MLP neurons of a small language model. Each row is named by its layer, matrix (gate and up: input weights) and neuron, and shows model dimensions 32-159. Each number is 128 + 32 x the weight over its row's rms, rounded and kept within 0 to 255. A neuron's up and down rows have the sign that makes its largest values positive.
After each neuron's rows, "fires on" lists the tokens most often at its 100 highest values on Wikipedia text that the model never trained on. A number after a token or word is its count.

L4.gate429 [113 155 157 132 142  87  96 119 116  81  87  97  90 174 150 187 134 121 114 150 126 101 219 149 128 124 100 143 126 124 214 124 116 108 126 174 199 109 206  94 119 174 188 134 129 133 139  93 117 194 155 138  77 134 114 139 122 101 135 196  86 183 158  85 159 129 122 151 115 141 163 113 136 106 137 143 130 135 117 128  46 114 165 144 111 146  75 136 150 105 108 137 142 163 163 117 118 102  90 123 157  91 161 108 121 152 108  98 109  88 147  88 129 166 173  97  98 119 194 121 180 143 142  82 128 138 143 176]
L4.up429 [147  73 144 118  86 121 142  77 109 141 110  88 114 145 107 171 146 123 135 141 125 135  82 122 169  67 127 130 104 148 144 154 126 115  99 106  97 125 107 147 126  64 144 140 145 167  83 140 116 140 179 159 114 171  90 148 113 123 163 133 122 115 138  80 167 145 144  93 121 143 192 135  85 152 145 132 157 112 128 111  75 108   4  84 176 147 111  90 192 137 165 159 173 173  93 125 159 130 103 112  72 106 105 152  99 137 155  96  98 110 141 105 116  91 119 123 134 171 149  96 159 142  97 128 108 165 124 172]
fires on: " le" 33, " comp" 26, " m" 15, " ch" 10, ":" 7, " medal" 5

L6.gate365 [152 122 119 131 161 170 156  67  93  80 186  85 107 106 118 196 121 144 172 158 150  86 165 162 126 164 147  84 158  48 110 103 150  83 153 110 111 157 116 125 171 130 115  90 167 170  95 188 142  90 165 159 163  94 156 103 169 181  94 108 116 178 174  86 190 146 147  86 125 121 207 163 116 176 122  83 140 140  73 115 125 122 139 166 189  87 132 198 126 213  98 130 115 133 174 127 123 137 172 171 124  93 109 127 186 153  81 136  86 108 177 105  91 140 126 156 117 126 160 133 147 158 160 135 143 102 135 119]
L6.up365 [149  82 129  64 183 196 147  27 154 104 151 128 162  95 122 182  94 166 140 165 118  66 185 182 111 118 156 116 109  48  96  97 142  67  96 166  99 112  85 137 189 161 126 110 142 136 128 206 117  77 122 163 116 129 166 160 124 110 110 134 113 115 121 110 186 128 159 114 110 116 130 171  77 146 161 163 131 134  68 142 122  65 108 112 179 135 138 146 139 149 113 108 145 108 164 139 145 123 154 177 102 130  98 126 206 120 113  96  86 142 158 117 138 158 100 107 118 116 121 129 122 143 167 124 136 152 113 102]
fires on: ".\n\n" 72, " |\n\n" 23

L4.gate90 [202  37 154 126 105 151  97 126 160 111 139 115 108 116 112 109 162 121 159  83 110 117 141 110  75 111 176  79 104 108 148 181 128 186 131 189 133 159 142 114  92 173  97 125 129  74  87 153 179 171 114 129 138 131 126 151  78 141 142  99 140 135 159 166 110 114 109 124 120 139 154 180 121 164 113 196  84  98  36  89 147 124 109 120 182  92 178 120 154 128 132 124 186 153 168 145 112 150 128 121 122 133 125 140 147 202  76 147 159 110 158 105 127 164 134 138 125 182 123 159 128 113 126 168 166 218  48 108]
L4.up90 [177 111 104 117 128 127 135 139 137 127 149 145  94  97 123  78 137  89 111  91 103 154 147  88 157 114 158 126 115 172 169 151 118 175 220 203 116 117 110 118 111 137 107 120 114 116 108 102  90 104  92 132 128 188 140 121 121 126 129 103 180 157 119 115 180 122 155 103 130 128 121 197 136 141  88 164 132 174  71 109 138 136 112 153 162 111 225 164 151 110 105  99 209 108 134 106 151  92 119  90 109 128 133  62 135 129  58 130 137 101 141 115 121 103 102 134 135 176 179 171 110 115 138 150 132 116  38 151]
fires on: " form" 34, " Reg" 28, " reg" 23, " cons" 5, " pop" 4

L4.gate415 [ 85  78 203 114 129  67 116 150  85  96 131 143  78 122 116 105 112 143 124 109 145 151 133 149 164 117 152 138 186  72 148 103  89 113  96 137 165 115 128 175 149 137 149 139 168 108 107 104  83  79  99  84 160 132  98 128 140 128 119 200 141 137 186 156 176  59 131 101  71 106 127 159 119 119 143 208 174 183  95 163  96 107 104  83 151 109 160 104 117  53 107 136 144 145 108  88 128 147  95 156 165 151 178 115 107 115 156 105 100 111 158  43  78 160 108 138 127 166 174 116 170 102 130 141 161 101 164 184]
L4.up415 [167 119 152  67  90 122 173 143 109 122 119  83  61 172  99 128 116  68  48 151  92 143  88 160 132 128 166 121 151 112 142 137 117 161 108 134  97  91 186 134  94 176  85  99 171 161 129  85 128 172 148 116  74 120 130 129  95 109 149 109 180 141 104  94 137 157 146 100 112 123 123 179  88 171 105 211 231 110  86 135 119  77 150 100 176 161 163 167 134 139 193 116 107  98 124 120 159 136  93 121 113 122 151 137 115 141 106  92 111 162 151 130 167 118 174 114 144 154 182  97 166 156 149  81 114 107 169 158]
fires on: " m" 100

L3.gate333 [ 98 136  65 169 121 148 146  86 104  33 143 110 123 152 146 124 187 126 135 150 159  81 106 172 138 105 122  93 115 139 146 138  99 118 103 175 129 137 163 125 125  78  94  80 116 179  76 162 108 130 146 159 133 110 195 167 139 186 186 189 123  95 174 138 165  99 165  77 153 160  94 152 130 171 137 131 162  97 143  87 160  57 149 125 166 110  74 135 149 166 162 131 122 162 128  92 122 120 116  92 148 119  99 127  79 109  87 141 147 159  75 119 183 117 125 148 123 137 131 174  99 133 151 137  85 113 179 122]
L3.up333 [ 72 204 150 172 130 141 187  99 115  85 114 115 103 108 108 129 186 142  93 129 114  57  93 135 174 137 146  93 104 105 136 169 116 108 123 133 102  87 163 109 196  93 102 111  79 174  85 163 190 115 116 144 113  79 157 162 194 107 152 146 160  70 142 162 175 141 189 132 147 138 140 201 143 132 142 149 103 107 175  90 120  76 168 128 120 111 156 124 170 159 198 145 102 141 121 139 146 152 141 157 133 164  92 117 107 161  96 143 135 148 117 112 184 151 138 168 140 115 113 132  93 125  88 130  69 116 194 165]
fires on: ")" 89, "-" 4

L6.gate182 [141 142  68 100 202 119 175 162 170 125 165 141 104 110 115  85 121 144 102 158 155 147 192 120 116  97 150 196 132  83 122 134 134 132 127 154 154 130  96  81 212 119 167 152 139  88 132 182 108  76 158 142 118  92 134 140 124 137 161 117 136 136 109 151 128  74 143 203 124 105  90 170 190  92 159 117 126  98 131 115 137  84  98 183 117 131 144 133 132 118 136 124 123 160 158 150  89 137 168 114 141  97 117 101 130 146 153 100 191  92 106 165 130 123  75 100  85 133 189 117 105 145 155  99 124 107 195 125]
L6.up182 [164 149 147 111  99 119 109 147 102  84 191 117 129 147  63  49 147  89 166 143 132 134 162  91 145 148  57 170 143  85  89 134  90 117 131 131 160 144 162 150 106 146 184 122 177 149 133 132 148 124  71 115 149 131  32 114 146 127 126 112 144 158 135 112 121  66 141 146 111 152 154 149 166 144 149 143 146 122 176  97 172 144 158 138 115 136 152 146 127  98 150 149 164 145 125 115 141  86 192  97  83 143 131  70 108 128 167 145 151 154 103  71  99 136  70  47 157 151 157 103 143 126 137 140 108 125 159 140]
fires on: "i" 63, "b" 12, "s" 9, "d" 9

L4.gate91 [137 161 123 111 130  70 130 157 124 125  91 151 139 147 144 118  88 150 173 119 163 127 136 147 149  91 156 176  73 129 101 133 151 109 181 135 144  38 149 134  96 119 140 140 123 150 128 145 148 123  90 154 100 106 168 109 130 107  76 156 193  38 127  88 202 200  93 125 167 148 148 145 116  75 105 174 167 123 168 184 216  92 196 121 129 157 149 144  30 141 135 134 146 129 153 111 136 148 194 131 140  94 129  97 137 100 108 133 119 180 149 112 112 128 140 133 172 124 117 121  74 141 112 114 171 149 128 135]
L4.up91 [188 153  95 161 118  96 138 123 164 131 116 100 192 193 138 102  44 123 197 137 171  76 146 166 119  79 136 123 129 149 100  97 101  59 170 132 170 152 162  97 119 145 111 159 103 190 158 154 131  76 120 144  28 101 151 114 151 115  90 104 150 127 154 133 140 164 121 139 116 126 162 139  96 123  81 144 168  94 167 166 203  95 126  86 132 168 135  99 103 100 153 136 128 125 154 133  94 187 166 147 136 102 149 100 138  99 132 148 138 165 175 143 110 154 136 109 197 142 164 111  81 167 146  77 164 170 104 107]
fires on: "w" 63, "W" 18, " w" 14, " W" 5

L6.gate342 [123  88  79 109 114 133  94 125 114 145 115 149 142 149 150 146 125 128 113 146  98 137 184  97  82  44 101 120  57 126 115 146 112 155  93 136 117 156 113  84 123 140 118 149  61 152 142 120 111  85 109 156 165 113 138 100 143 136 118 144 109 175 139  97  79  40 122 138  60 115 114 155 156 133 136  69  70 126  93 110 170 124 127 172 106 154 134 114 115 137 101 157 119 106 196 131 109 103  87 110 122 181 144 118 119  80  80 130  82 130  86 124  99 148  54 126 137 212 126 148  87  68 145 156 136 159  96  93]
L6.up342 [183 161 122  78  87  82 151 136 177  82 141 137 120 133 120 107 102 195 147 135  40 113 212  94 147  58  93 133  82 119 158 130  91 170 167 138 145  92  86 150  94 136 189 108 112 136 131  94 147 141 192 151 117 115 178  81 150 116 161 119  80 123  85 151 132 129 132 106 163 133  72 119 162 127 127 122 112  96 127  85 121  97 107 154 116 155  89 104 112 161  93 112 107 120 107  79 148 123 105 130 132 114 159 127 107 105 124 134  83 152  44 146 120 140  72 128 164 195 155 124 113 186 152 105 111 112  81  67]
fires on: "ow" 17, "ig" 13, "ll" 7, "ell" 7, "ud" 7, "s" 6

L3.gate65 [112  90 142 117 148 106 157 120 125 142 102 146 111 206 128  41 101 106 116 166 165 116 120  71 112 161  43 154  63  98 137 129 148 108 113  80 110 124 140 112 135 105 125  81  97  89  95 132  88 131 129 180 123  68 149 108 104  49 176 164  88 173 153 179 112 115 116 127 108 117 188  85 132 116  98 130 155 112  77 134 177  94 119 110  73 188  81 125 124 100 130 130 167 151 146 110  73 114 127 152 202 122 171 108 127 147 127 133 183 121 135 118  82 167 119 109 118 138 184  97 144 132 116 123 127 101 100 147]
L3.up65 [128 169 106 178 179 108 159 129 160  78 125  98 103 116 124 117 145 127 130 115 165 141 113 151 103 231 161 133 155 172 139  94 102 142 136  94 108 179 133 150 118 143 163 191  99 163 142 136 101 165  50 105 101 124  98  58 161 168  99 108 103 137 127 190 132 141 139 167 142 213  74 115 116 123 159 112 154  87 104 147 144 131 161 119 140  86 112 194 104 110 158  95 125 177  98 170 113 133 111 114 139 138 160  89 142 154 134 157 150 111  73 100 114 167 136 178  99 137 134 102 133 130 122  81 103 118 156 185]
fires on: " out" 63, "os" 19, " off" 15

L4.gate407 [172 150 183  88 127  80  74 156 143 171 180 148 105 138 129 152  77 135 101 195 116 117 180 126 162 121 107 174 146 145 111 153 129 105 161  89 136 139 192 125 117  92 114 146  97 145 130 127 169 166 119 161 121 151 147  78 109 149  91 160 196 102 138 141 128  67 114 123 119 125 129 139 185 144 106 157 147 181  87 169 188 185 179 141 111 130 179 102  61  95 150 137 165  83 161 118 194 117 159 168 130 155 110 106 159 126 117  96 121 149 205 167 159 161 152  94 131 147 176 154 122  92 164 122 144 116 109 139]
L4.up407 [142 166 157  91 101  94  94 162 125  89 164 178 126 153 126 117 116 119  92 103 127 121 138 151 129 168 124 125  86 132  67 137 145 106 139 115 140 151 194 133 118  70 159 176  99 140 128 109 106 138 173 150  82 133 133 114 169 160  89 133 193 162  63 153 129  90 109 174 133  96 106 154 150 154 148 185 151 130  96 126 188 169 114 136 172  98 109 126  64 159 121 100 128 122 179 148 136 100 159 151 109 141  82 113 113 159 124 146  70 181 192 171 149 160 161 114  78  94  92 119 143 143 173 112 165 119 118  87]
fires on: "w" 73, " r" 26

L6.gate386 [160 127  76 120 141 104 179 141  64 101 209  79 123 153 162  98 111 146  92 181 103 138 176 162  92  49 133 106 144  57  80 155  96 121 132 183 130 123 198 151 118 112  64 120  99 108 113 108 140 118 156 138  77 193 117 112 131 124 111 153 123 105 119 169 128 164 110 170  64 107 165 124 145 143 171 107 106 104  90  77 141  96 221 166  97 135 145 159 112  99 147 116 161 118 159 167  83 156 135  67 168 145 156 114  88 135 163 113 163  84 139 144 107 131  99 140 156 159 134 118 172 123  98 144 193 131 160 163]
L6.up386 [107 141 170 160 115 154 152 153  70 140 204 133 119 135  87  57 129 152 117 144 140 135 231 113 105 141 114 165 175  95 101 183 122  97 112 130 139  87 147 127 163  63 139 141 142 136 126  88 128 170 121 126 131 106 173 183 128 174 122 180 146 205 104 114 124 152 103 148 105 111 161 166 133 146 169 187 101 174  85  96 165 116 168 115 139 192 168 127 129 170 168 104 130 130 111  80 125 132 145 126 149 139 101  98 137 139 148  90 167 139 142 175 170 155 124 110 161 147 146 128 166 114  93  79  92 147 119 153]
fires on: "s" 71, "ed" 16, "x" 6

L4.gate392 [ 95  96 138 146 149 142 137  92 154  79 184  66 207 100  81 134 109 126 101 130 137  76 160 137 107 153 130 108 128 103 121 164 184 110 110 181  91 118 174 150 159 115 128 116 155 208 123 142 155 107 142 125  70 120 157 130 153 165 114 110 104 124 138 129 182  93 133  21  69 160 169 181 143 116 116 127 161 146 108 101 165  55 167 177 153  75 132 149 160 167 143 143 137 153 111 173 110 147  96 168 132 139 111 104 138 139 106 141 121 131 133 112 214 177  98 202 155 128 110 136 118 107 132 193 130 103 146 138]
L4.up392 [ 86 135 114 131 132 120 140 125 104 122 145 116 190 103 103  84  54 177 106 133 197  55 100 174 107 125  98 118 158 112 110 147 153 119 100 186 118 133 158 132 134  84 106  93 166 131  90 123 148  88 163 152  75 156 176 140 151 141 103 104 127 109 137 115 173  90 128  82  99 122 174 177 116 123 165 114 156 161  87  84 168  84 130 160 120  81 161 110 186 160 123 205 112  72 142 107 123 105 120 144 139 107  99 108 117 150  80 159 167 134  95 140 193 129  84 178 127 136 119 140 101 146 103 187 127  64 133 122]
fires on: ".\n\n" 60, " San" 16, " |\n\n" 5

L3.gate9 [171 139 145  89 122 120 143 120 130  82 144  82 141 158 108  95  75 171 190 153 180 133 206 168 161 144  92 184 138  85 121 126 193  98 172 140 120 112 152 138 133 111 125 173 171 157  96 168 139 106 183 124 152 106 113 135 122 155 115 144 166  97 159 130 185  81 163 117 142 126 165 181 137 171 133 118 175 111 110 144  99 114 144 120 156 104 204 159 132 136 110 114 102 191 128 143 122 115 142 207 112 131  83 183 102  95 119 101 156 171 159 148 103 106 109 144 106 149 164 132 138  83 146  84 132  61 136 173]
L3.up9 [139 162 113 135 141  94 154 140 152 150  99 130  76 126 145 151  86 118 141 162 159 112 157 184 125 175  95 179 103  62 115 130 184 126 140 148 113 162 191 197 144 117 128 193 129 167 113 169 118 134 145 186 135  94  91  85  97 175 151 128 165  92 117 132 136 126 148 122 120 165 157 173 142 116 183  99 133  72 109 124 136  81 122 113 183  86 162 186  94 126  81 117 128 161 104 144 109 162 169 167 116 157 111 155 134 105  75 103 183 116 149 118 150  69 128 185  96 135 128  99  82 185 128 135  92  93 169 128]
fires on: ".\n\n" 74, "ician" 6, "\n\n" 4

L3.gate188 [120 133 112 156 132 156 153 116 141  92 149 143 117 115 172 133 124 129 126 113  97 142  94 207 140 130 116  68 121  91 111  86 141 131 125 181  97  84 130 107 159  87 162 105 162 144 104 152 167 140 156 149 198 150 165 108 127 152  89 139 154 113 104 131 162  94 133  88 157 156 158 190 103 202 238 134 191 146 100 123 171  88  95 120 201 104 158 148 150 147 123 124 137 154 123 146 108 116 107 145 103 169 112 103 175 190  94 133 118 120  96 129 123 165 129 134 167 111  93 177 158 136 165 116 127  98 172 163]
L3.up188 [ 97  93 160 112 140 106 115 149 125 114 150 126 147 138 147 192 174 104 160 114 144  85 103 199 133 104 117  79 149 102 103  71 131 146 128 184  82 108  79 129 207 112 178 139 173 111 104 192 157  73 150 156 154 120 203  99 112 171 127 183 119 114  92  98 212 109 179  94 150 139 172 131 168 165 158 109 181 187  66 108 190  81 134 136 148 113 178  88 135  87 147 122 140 150 115 167 109  99 192 180  94 181 114 126 191 139 146 111  99 109 124 138 167 173 105 159  92 136 104 151 164 125 193 113 142  87 149 127]
fires on: " |\n\n" 45, "\n\n" 31, ")\n\n" 15, ".\n\n" 5

L6.gate473 [137 158 157  92 208 217 109 113 182  87 150  68 108 217 160  72 130 120 143 150 144  70  82  73 122 143 153  89 157 115 119 132 147 105 155 135 172 119 189 122  99 188  89 125 135 135 159 144 161 174 108 113 140 121 135 107  45 157 138 134 123  64 149 104  62 127 117 116  93 130  82 134 144 107 113 160 110 116 107 161 163 127  89 115  93 149 160 176 150 108 142 142 184 178 114  67 144 126 117  63 122 152 138 110 145 147  98 117 122 113  75 137  83  93 114 138  88 130 145 130 118 103 139 126 119  71 176 147]
L6.up473 [162  80 117 139  66 147 102 119 158 135 135 153  87 174  86  88 103  91 127 120 153 103 160 119 175  98 134  78  79 153 157 167 155 127 147 175  95 138 117 110 145 136 115 147 140  85 122 151  96  86  96 135 127 125 156  94 121  89 110 159 171 160 133 136 130  95 165  85 201  82 111 122  69 112 167 109  97 134 113 171 132 143 153 188 200 141 169 120 129 103  40 150 185 160 129 112  75 163 124 161 166 111 105 179 176 111  86 125 109 160  77  90 126 130  83 111 188 150 164 105 121 105 181  86 171 195  93 114]
fires on: "ident" 16, " se" 16, " form" 15, " reg" 13, " of" 11, "-" 6

L3.gate135 [144  86 118 106 140  80 118 131  97 147 171 101  85 143 140  77 151 107 153 113 159  94  99 102 134 120  83 145 140 139 152 130 154 133 124 156 137  95 111 119 136 167 124  67 122 160 114  84 151 113 205 158 130 179 107  76 100  93 106 107 166 143  98 144 169  87 167 107  95 133 179 108 172 148  69  87 105 114  97 127 144 122  89  83 104 141 112 172 171 108  75 145 119 140 126 115 186 104 172 130 118 130 118 124 215 147 185  87 142  92 201 119 105 166  81 162  52 108  91 115 115 111 141 155 124 102 185 147]
L3.up135 [149 149 116 108 111  81 108 164 108 205 195 129 108 125 105 120 155 168 142 133 104 173 145 141 125 141 175  99 119 106  93  60 137  92 143 153 113 144 118  92 154 163 128  90 140 138 166  92 154  82 127 172 186 160 121 150 148  69  80 130 124 146 123 113 181 143 156 128 162 160 142 123  91  75  62 136 142 140 131 101 134 164 129  55  82 159 130 166 176 115 205  80 112 147 152 190 165 125 176 173  92 163  97 152 186 136 195 111 143 115 153 180 174 170 112 111 106 119 139 100 129 136 117 127 140 194 172 173]
fires on: "8" 23, "7" 18, "14" 12, "9" 8, "6" 8, "11" 7

L6.gate392 [100  78  63 133 185 161 140 112 139 154 110  97 147 116 102 130 140 170 133 123 123  75 167 120 142  71  66 140 111  93 138 128  88 157 115 123 102 134 167 119 159  56 194 165 144 104  83 149 143 132 163  90 121 106 132 166 121  99  88 159 144 149 101  75 117 127 124  96 160 164 113 177 165 142 149 139 117 154 139 148  68 151 121 165 136  81 127 128 129 136  91 150 247 176 138  71  99 125 137 169 181 154  67  80 158 178  98 129 136  53 177 172  89 130 103  86 133  93 101 115 117  79 105 137 143  87 149  88]
L6.up392 [124 132 142 180  99 150 122 107 153 162 166 117  80 140  74 123 139 118 110 101 118 123 160 127 174 144 138 134 153  56  94 101 158  78 147 157  84 139 138  86 140 126 183 148 141 126 144 110  96 124 187 149 110 134 174  46  77 150 149 146 115 191 162 105 125 106  86  95 135 129 169  92 109 150  69 111  73 112 150  86 166 119 127 132 172 118 152 131 181 185 104 191 141 169 137 157  96  71 127 122  60  88 143 119  77 148 133 112 126 137 130 120 153 142 123 138 179  95 117  88 136 104 134 144 122 147 160 137]
fires on: "." 100

L4.gate104 [103 119 115 132 144 188 154  58 148 167 173 132  82 131 101 138 121 117 129 137 112 110 160 151  86  98 137  76 118 123 105 146  51 136 163  89 123 168 171 105 160  56 136  94 108 134 104 109 137  92 117 188 141 151 181 115 118 115  88 144 132 116 163  87 119 196 113  95 147 137 144 123 134 116 112 161 113 112 139 243 125 130 208 123 171  24 166  82  80 116 148 165 109 132 100 139 158 147 134 130 106 151  86 155  56 154 100  72 129 131 100 134 106 109 159 115 170  75 117 165 101  99 143 175  98  86 175  78]
L4.up104 [144 185 164 150 128 189 209  96 147 115 162 161 152 105 178  96 135 118 123 148 129 113 109 124 141 182 124 151 131 106 136  77 175  83 147 144 157  82 120 179 122  63 194 176 166 132 175 153 147  99 115 132 125 139 115 100 179  74 141 117 145 196  88  81 129 141 123 105 146  98 146 123 111  92  77 139 108  92 138  86 143 115 120  70 116 147 166 123 122 180 232 129 186 138  99 128 157  65  98 208 124 100 123 105 102  98 113 138  82 161 174 105 112 101 103 154 155 103 149 118  87 137 133  80 105 105 163  75]
fires on: "." 86, "-" 8

L3.gate269 [199 121 116 123  94 107 149  91  95 119  91  82 123 115 119 144 109 143 148 129 115  96 132  93 135  92  82 116 112 141 209  59 125 160  75  84 112 114 132 121 127 134 140 125 101 131 129 116 142 169 153 149 148 146 139 175 147  80 142 120  80 142 194 106 152  91 114 122  87 119 153 105 208 113 135 103 161  32 158 158 144 106  97 102 118 120 121  88 126 148 113 121 143 212 186 104 141 141 127 126 147 190 145 155 186 130 170  96 119 145 140 162 112 177 144 139 139 113 143 187 158 163 151  79 200 129 138 111]
L3.up269 [173  85 146  76 159  82 123  83 165 129  95 105 128 161  81 117 123  60  92 111  67 152  75  46 101  71  90 144  93 166 150 117 133 192 119 111 170 108 109 153 177 122 127 126 113 136 109 165 160 159 151 135 123 143  94 111 126 117 167 137 117 133 141 112 148 142  96 142 122 169 157 141 153 155 155  83 154  51  74 153 132 155 157 122  91 129  87 130 123 223 134 136 165 141 139  99 124 147 120 121  92 109 139 158 121  69 126  98  76 134 151 127 202 161  60 158  64  84 141 122 143 156 129 143 156 136  90 110]
fires on: " sup" 25, " Sup" 24, "ordin" 11, " consid" 9

L3.gate254 [156 163 159 149 132  75 161 164 139 146 105 164  95 118  96  80 119 163 151 122 128 136 142 171  94  96 172 149 143 160 154 149 113 152 119  81 134 111 151 122 107  86 128  63 162 141  80  86 147 130 101 115 130 175 144 137 155 111 145 140 186  79 101 143 123  99 138  40  94 104  65 149 164 153  66 108 118 119  93  49 140  91 108  40  84 131 131 164 124 222 159 184 126  50 132 111 147 111 160 154 132 103 134 181 184 120 138  98 134 137 165 142 151 155 140 117 131 122 108 123  99 127 137 132 108 158 118  96]
L3.up254 [131 130 149 174 121  86 199 125 117 158 133 153 135 119 160  51 127 136 122 138 124  67 130 121  72  70 116 156 125 153 139 162 172 108 120 138 112  71 129 123  90  98  36  25 113 164 134 100 156 119 109 118 146 169 105 140 128 101 128 158 163 142 128 123 197  60 172  92 104 111 138 118 150 126  42  89 105  87  83  83 139 106 103  73 136 155 113 186 143 141 145 132 127  60 107 106 145 154 118 149 136 111 136 105 190  67 165 144 142 123 126 113 134 134  88 134 123  97  90 104 151 159 119 102 145 186  77 170]
fires on: "6" 37, "5" 26, "10" 13, "8" 12, "9" 5, "7" 4

L4.gate494 [147 122 171 121 127 109 142 118  95 131 114 100 140 154 118  92 127 108 101 123 118 133  98 118 180 103 118   3 177 101 144  90 156 146 103 176 101 107 149 141 160 138 124  94 169 122 141 117 141  78 139 159 145 150 131  62 151  81 113 140  68 124 137 110 153  59 127 145 116 138 133 150  85 139 107 120 131 130 104 108 123 155 159 126 117  52 149 149 144 177 106 182 160 182 178  97 199 144 141 110 124 130 118 159 142 126 137  73 140 126 115 121 108 138 100 106 132  80 156 184 152 107 125  75 137 155 114 159]
L4.up494 [148 126 161  95  86 144 135 119 134 143  85  86 114 154 146  95 173  76 157  89 108  66 153  67  42  83 109 139  56 115 131 125 179 111  59 167 119 118 120 193  81 137 162 153 108 115 166 147 177 129 153 152 115 136 108 115  83 106 144 106 143 157 145 149 141  83 125 132 126  94 181 158 133 106 121 122 144 106 194  93 139 175  93  95 199 103  65  89  96 156  90  85 162 133 115 144 135 145  67 109 109 107 125 168  83  95 136 152 187 118 168 122  93  59 182 171 170 125  93 116 105 178 137 167  92 193 107 187]
fires on: " so" 19, "ert" 16, "orm" 15, "ordin" 11, " consid" 9

L4.gate252 [ 50 109 130  92 113 129 147 117 123 126 116 131  96 121 110 145  77 107  91 135 120 157 139 148  93 142 146 125 124 120 113 148 159 120 123 118 111  94 180 138 100 199 135 168 193 128 102 130 142 152 126 164 132 139  91  75 176 162 180 147 150 106 143  94 145 112 137 182  86 141 145 119 102 131 123 124 167 119 142 121 178 173 116 131 153 135 127 140 132 118 203 132 114 151 114 116 128  99 139 112 137 106 133  72 122  50  41 127 132 116 136  98 120 117 165 124 201 104 212  85 128 140 133 132 207 108 177 132]
L4.up252 [104 104 206 111  90  79 162 122 105 151 113 130 135 125 123 121 134 176 125  93  97 155 145 142 140  84 153 104 113 133 136 109 120 140 114 171 119 154 151 143 187 116 122 131 154 109 129 115 154 159 102 112 140 132 136 158 160 159 167 159 187 115 183 112 162 105 173  82 117 132 121 120 106 146  84 193 203 161 127 141 144 162 131 118 166 125 142  89 124 125 125  78 158 120  87 156 158 124 106 137 154 145  80 119 155 150 170  93  93  55 153  96 127 107 138 132 173 110 164  70 163 103 164 108 178 123 127 122]
fires on: " m" 100

L6.gate32 [181 152  95 130 130  45 167 115 127 136 187 110 140 116 166 128 133 146  78 151 121 147 171 139 143 138 140 126 162 135 155 142 161 108  76 122 171 133 119 123 172  91  67 102 145 129 137 152  78  91  97 155 100 127  57 146 148 157 134 154 146 130  82  95 131 157  89 167 109 208 162  55 118 123 140 151 131 111 123  60 139 139 172 170 107 133 161 114 126 122 119 157  82 123 142 190 104 211 202 108 142 126 133 158 168  90 122 152 113 149 149  94 119  92 115 140 135 156 107  88 190 110 142 157 129 151 161 132]
L6.up32 [105 110 178  62 124 147  65 196 104 110 166 143 141 153  98 133 108 149 125 114 106 142 147 104 117 158 107 154 129 122 153 128 106 120  85  77 162 163  74 116 123 142 154  94 142 139  90 101  88 155 159 125  97 100 123 199  99 119 141 144 138 121 165 101 133 106  92 144 135 120 150 138 102  72 150 187 115 147 139 128 131 161 136 152 176 134 141  83 137 145 159  98 117 111 143 165 182 130  98 147 119 153 140 138 133  92 138 125 137  88 138  98  50 174 105 137  96 196 137 142 104 142 123 171  90 117  97 181]
fires on: "al" 34, "ed" 20, "is" 7, "ers" 6, "el" 5

L6.gate85 [151 133 138 145 151 141 154  43 130 142 117 174 147  79 132 175 163 139  73 155 138 143  92 133 171 106 102 122 152 173 128 141 147 190 153  90 184 154 121 157 152 166  73 131  73  59  96  94 121 123  99 157 144 128 104  93 104 110 100  81 171 136 141 146 162 170 129 126 153 160 127 151 103 116 188 185 117 144 165 150 204  81 103 144  85 126 139 171 127 117 122 118 170 211  98 115 120 129 115  99 134 128 140 158 161 112 126 136 107  92 117 119 154 133 156  98 157  85 125  89 173 156 162 112 124 158 154  86]
L6.up85 [126 102 135 107 150 142 159 177 145 143 122 175  81 178 160 113 127 178 154 102  85  99 117 117 130 113  92 143 129  73 118  87 184 173 127  75 157 192 133 148 118 148  50  98  59  92 136 101  79  88 125 146 120 150  78 158 191 122 117 139 131 150 126 115  94 160 129 146 173 137  88 128  97 129 137 148 165 199 103 118 120 112  84 134 122 100 146 113 160  89 129 107 120 144 109 150 164 111 134 154 152 105 116 136 172 123 133 157 127 123 105 127 128 113 139 129 152  43  74 106 166 118 171 112 135 110 114 135]
fires on: "ut" 25, "ake" 11, " took" 6, " sh" 6, "akes" 5, "rew" 5

L4.gate370 [114  84  79 151 165 154  69 118 115 116 122 103 186 116 128 174 116 107 169 168 139 118 102 131 147  89 116 145 142 108 120 183 145 100 127 215  79 117 161 150 112 141 139 112 132 169 150 108  88 115 103 153 117 150 163 133 126 169  96  98 100 138 124 102 206 134 103 100 145 152 132 135 104 152 123 143 173 159 108  61 113  74 119 163 151  89 134 103 170 138 165 233 139 116  89 164 110 138 106 174 147 127 100 124 157 140  96 215 164 137  99 149 154 150 104 190 119 111  89 158 104  93 156 196 159  92 136 102]
L4.up370 [114  76 156 136 192 157 147 127 161 127 119  92 144 136  87 114 119 124 148 150 138  69 161 122 146  92 100 160  84 108 110 139 150 109 181 158  71 126 181 145 129 122 150 118 190 148 136 134  97  94 152 120  79 137 159 129 141 178 130  94  85  98 135 103 231 132 165  74 150 130 164 179  96 101 111 184 159 133  99  52 114 122 148 139 139 110  90 170 180 169 143 221 167 132 110 159 111 110 111 168 182 195 130 126 152 146 137 143  66 162  98 129 133 164 105 173 117  84  94 104 104  83 118 172 192 144 125  65]
fires on: " of" 29, "ount" 18, " the" 13, "." 7, ".\n\n" 5, " Mount" 4